From a checkpoint of a small transformer trained on Wikipedia.
Size: 18 layers, 28.3M parameters.
Architecture: learned positions, no biases in attention or MLP, tied embeddings, attention and MLP in parallel.
Training: a variant of Adam for these matrices, 676M tokens.
MLP neurons of a small language model. Each row is named by its layer, matrix (up: input weights) and neuron, and shows model dimensions 256-383. Each number is 500 + 40 x the weight over its row's rms, rounded and kept within 0 to 999. Numbers have three digits each.
A block is one neuron, or neurons of one layer that tend to fire together. Before each block is what it responds to, as a language model described it from the Wikipedia text at the highest values.

Responds to: Pipe characters closing a table row, just before a line break, in sports statistics, filmography and data tables, plus semicolons and pipes separating inline list fields.
L3.up90:511515496513451496451450498547590584505506491499541481502483501540529487515478549478511492491497539471568498454462539530522505517505471527351515501447488551472529524459496498539564550525480499489528479488502513473474593475504504489548485507499476496455515509548545506533538444461390472444536518470488542475520531516541456514550571516467491597489507564504527483493486434467594485537409
L3.up113:507485479454453555488403512525521484458462522474542471492542500522458436538421459502484495502462452504552548460435506465567498474483448522392488489459583584482509539459514524550541531475508548506499551504510525477493505521518482474523504529498488504523470520511517534531499584467526537532558571437525465508477536560567424496479488560446451501534568531532504478531438398494528513583466
L3.up282:462538505548439494484434485544563587526570500436527496494481507517562518503436452479485507496512536483576503454457518505497507526456508504368501523511555589444510465497523489558553495521451512539525486499518536481505503513525498477504500492487510531432460493485530523477533466447431475478566487525467479465501589513508468512525543548452458508479554536517543498483448452494504477536425
L3.up428:515475499483454473478443496577554562520456515445537463527494529521499477500415462477483517495471549478537556446494552534507529567472425482395529508432545594449488534469531469536553475491539558487501488545505525475575528524523508459560445476511418462484489520481541487536523525446458460483549522467463466453549574569498414488496552502480475513526572493543546452469443404476565503588443
L3.up475:473480495452462520484541494471521506517509525454524448485467493544492502444446504461481515516485459470561569416410537553525516470498466508448515511496540604513486536501578578508522461516575468540498562568497497444527533467492454454510510491492529488487400510426548553504541506474499471504529460492549489486471525520549473498509502530493535502518577571506563486477459485478510421544478
L3.up485:502460482445438588456563489553496538531554494444552466518446524509512530477482448467488529483458505479549602454425595561520512521502430454410508520451575589466497501478617563511492465526531545537467541512490508456522555406502492526564474478494519487484438519466523547457465516438476494423543500482532482441452541530538434472483540529507490456475557514492565510509454457459489445512453
L3.up519:551462496478521518496456537597515525507548466515486477570494623488446528483486541497517410480427576453473462475425559554477517543527478500482598473445491516462526530524503503507504488484522575503448440562468498429544564502514489457498549538535448450513496518550537533437513510454519566545518464508450502511453515480482469494545555482564471543429397469465530497501532485431471442546473
L3.up957:445487483467529481456486477463520509516474529447520477540472528536519502478422510509456526496534511477525551516469496463531490527488489462430514495446578556366492520487515591507518435552517530509494462437424504531505533547482536471589472498532418500502517505423494508470561485477533457479529534494458524493520612539481422488471534511516535464489529491528512464501546468461570532523482

Responds to: The closing pipe at the end of a markdown table row, just before a line break, strongest after header rows (Party | Candidate | Votes | %).
L14.up316:566501499432434525557400547495493489497481490521454488466516615480475478515556465525495526567468435532502510509463481386495567516546505507437488494502527552485501506494446451569494540564504490512518497461506468541570466509567546466543534521484449532532467463543487522491477488520531594492450528459466467558482517529546430518526589539512514598530517507484467512529512466425488483491474
L14.up560:538466457469524555516454500495539519494476512522529464512454530544406441497467470504436485561417474522582539489456537510516498477517527473476545502428481478552547527529494552528540558577545449539510520476536503491520456460434465449502523543541441547514464512457562489593422460448535558496506540434483523459459526622548483505567506470509565520523477513567552445488545446487526519531471
L14.up666:463491522410464550525468561473531517492502538494544462500465522491471466521557583494499560575491475503477500471543437450477542513449515535472453466538512570476489555455508517589535514525487497459455505543465481518494491592491556474508486479542453562556504566461471515466485555427568421496497509587443467521554457546544554486557542483472450538486556467527491483504450425457504511500491
L14.up877:485489530485482577546510481474461473524494544426488435458534534547506473576509516423498403474514512486483485506470554456532524460556518467505612537439496491509537466462523494552477496466462513524412535508449492537550560547487454472540500520529524572480454494506461479511595506487493388534505507474436500592493520507463520479505481511529545517450539495489586426506501549507479523524480
L14.up918:495472536472493516544463574504498516498516527493570512551528566513488486536489475448436484550450501468482506400529515490521549553418524589447536530449549535520502500490474545511579492546507509534565467569526540535556483412510495535481469501516495437561589526512517510481441533455531446446459496482453438481459515522494450522503487453504456484522540497550467518537472437480516535560470
L14.up1005:496492515419456564483423579519446516450602570436479443562511551512438493480508564500501499471481458523525486524430577490550507460525473491558433459508556486506423442509554520506496500545536509505520431483528530468517477492570483476556468507421428527582541455513411585421479542492445538436534517524523536534493526571515503489490421493494476550529497461490501482500492541439589544601516
L14.up1029:474424506529464485411534479446526484468474498494502544510556513575463496492464517431540438496478448515477451472539528488586483535533491477524479478537482534532458471510468513506472505589430510542507530454462469503526538511559478526543501422552408481509458489493548447515428510543414483461469473449546575472496500563512520570508577425493471463469545531485479534500520434540534555459468
L14.up1030:447555554456551489532509517460555464448522506524470464575635551477480497504467495515514457448508494449509496420510476432542510434529528572508526509415519473485415520495479553478497518538476541535502435463460526509464510485544476468545523535501513424498461537558521525467492481452504512392547513485418524479584534505513537509426443475508543488477535554444562444418441469405551529496511

Responds to: Final word-piece that completes a place, institution or organization name, often just before a follow-on word like College, Road, Records: Pequot, Hill, Columbia.
L14.up70:506501534535501527463547523524526549498487459547462531477516507477478562479485471498487506500458551515527453398518534502477484569427497498523497461513483549523482525492473550576570551471532484561510507529513482544451515473493522506536448514555561457498506514473462551489507473450454511466466478531552464497532556506524508527470495548470473503513532548513564446417429511489501519466389
L14.up202:572529505531519549456527553540452497487516475472534451441456472502544472491564479548439483505492524523488488478501444515529578535516480449449499451468488461468492461563500500563551493544477540477539509530475546528524557446522415465514467506510534519472442557551559469497445533479438486444488515517572472433513552580552497518494584502470493575518492473465489495483473510421491484493527
L14.up524:532461460506441543465523462535470461509529551483421462554506507450494486563515499540472544597445453503547515536544516557494527457492373471481472491473479521494497516560493507503496588576475579524534418524526511502505498419449530464542483480487483424530490539567497515472471534494434518515555549578534480450393510478560539472554525517500464519481512506432547503438456434512452508559497
L14.up663:558479492589467528552423452528479482466496521498488431535524551483508548579557536513524453497498512555524493507457502448584522538554441476486493434469524508476552491500559536481512529447453482447483539474515526528492441467506511558531506442513537545545524529600472476505456508532496522482461487468414460492561531523546528574535491459514476587481544498541451451538530499491464517500541
L14.up689:584509445505508576445465497523545523470458461507541486477467503499523470468557491515470455455577467449561460533524498485552450536455464507441506536463483534542501441542526532505509486547588409532478544588487469582437512482583496545543454489495563465498472515527558515467421516510401458502460545455501502462501523512543434488564559527477532605473465435461498522472516472484491509491571
L14.up919:476454487480518561497444569515496467492471527551514546450513525495418571551515520572496491489500549549497497485502469449557438498477468505505475520411530459469517500519574457540474493535542503566459458500546456523545535435488429512524467469457533554515508531522436513502542523511477527451492531482447484501498512571471460473502534546462455445518445486486528459487472473471515509504495
L14.up939:464517479505536490487568463532451527481490523479489514447515536516492490509464471503481453443574492441532442513410542496530503466541547531500469479516499484499447450493504554533467481528505536497490500485502451569497523477486440531557482532500498591469467483574453517437472547390462524495533486498529573545458527512454523510470574511420477486495431506519500471450486433526516463527541
L14.up944:499467495512488437428503454541453530464456604515500509496562503519517551460472538467557535563423496535538560537540473528505571585404458412501464472591531497499454551491533541572530541507492506462496551413486518556495519439504459481431394515500546507439505555525506479517471458455553554498507559518492400521483534497455478423529467509475571527518546457473461553523527479494564503463542

Responds to: Pipe separators in wiki tables, especially before goal-difference or total columns, plus predictable mid-word pieces of proper names, such as Mass-ach-usetts, P-ow-ell, Malay-si-a.
L10.up1086:469489468470438437492460504485451562510445537570512479490555557489439521450492470537497539491400542437494524489415546552464565543439497524485539514469509518484506450512501556592479515465479508501461479511538507525504492516490406484473474545584451443512561510567484515495540521474478456516487501539471452521489498488534536537493550446438510481455505465528556440536442479456438475579470

Responds to: Last subword piece finishing a multi-token name or word, often in table cells right before "|", e.g. Catam-ounts, Calver-t, Cabin-et.
L3.up186:425452449490515523446447494509502564447519580447545495543468524532500468514459519460532437498516498460537490416465578451595534533571439406442534509434542566428533508505557537539573459544458548439478484481447477473477563516461493480547542536515511456564468511498608535478512479438467456471530551455471520505504536493549445500444547533478461521521489480532533473463476449432512470557481
L3.up234:454491412499479528471476529505517556438488562472560417586484513558474503535480493441510456488500491515531499434450566468586494522531454443468532465448561574463529529504573505564549465529503550462494480472454512472468553519419458463530509509460464432508427522487560530463503463433504478477549547460476515536523569520510438519455521515468467510536505476541547459469474443451532480521472
L3.up529:456494426494529542449488567499512545428491565476548442564482556558466497560466453489524468529489492467529524454441555468556526534514447387446541478429543564434531515473550526577566487530460506469492496502426488494468512490447457444570535560499500448566456538502591548475461478466459485445523550470477517503495544524551477511475531521511448494518500470532528464439465451442508528552532
L3.up533:464488426472495505449514553490484543454532553497582455549467495561466502561467495489517459504465462498516523423449551473557514546519452431422535478434551580458530518506554507539572499512467541524471508493456482504474518498454459456512518534501498429535427537488568541475500459420509495482525566429536534501534555552528471518474498539460427500493508472534520467475469458445526464555522
L3.up556:444494406499482519435486526475502537428513555505564496596491569525460494555483515481513460507471481483543492440459559466583489497559437422446535452433525546414536519508556518586557449529477531457464514482445470511458527494449429462531536531519479499565461550515601547462505488462502457455566561452484535512489551498546473482475505536464457513536509500544553477459492437445541493531476
L3.up630:431468430475476508434476525507499546454524538487548461559469530511476458528489476481537466505494474487528474441467550471576517540560460441442522430425538518453531530507564499586557464526482546446489481483444490487465526522479447456523524520520484454565472534463565577467465485426483479473546539443501551525515574521540459508473529505461459512517502497549524466437477421432504471529493
L3.up707:456472412475488520460476510498518562441517570458582428573453526533496506545465507455515482506496497446530485455455557478544519555508462423420569481424498562437509524493542515589532479528490550470460443470445481492454528518445482467521537543494479437532468533479576564490513457453500461483537537435478559544503536519529518527495532494480495519551470480549510490473444460421539493543501
L3.up809:426474427480468524444489508469482560470539566461572461577470545515494468539474493475515486507480481479505497419476565502567522531544464409420560479439540564415532524528556522577540486556493547460482483491427489490475534510445434435540569529508507482568444552500589552472498479420493465456521558456475549515490561509554474492485531515479475532523499484528540484463475438428545470547495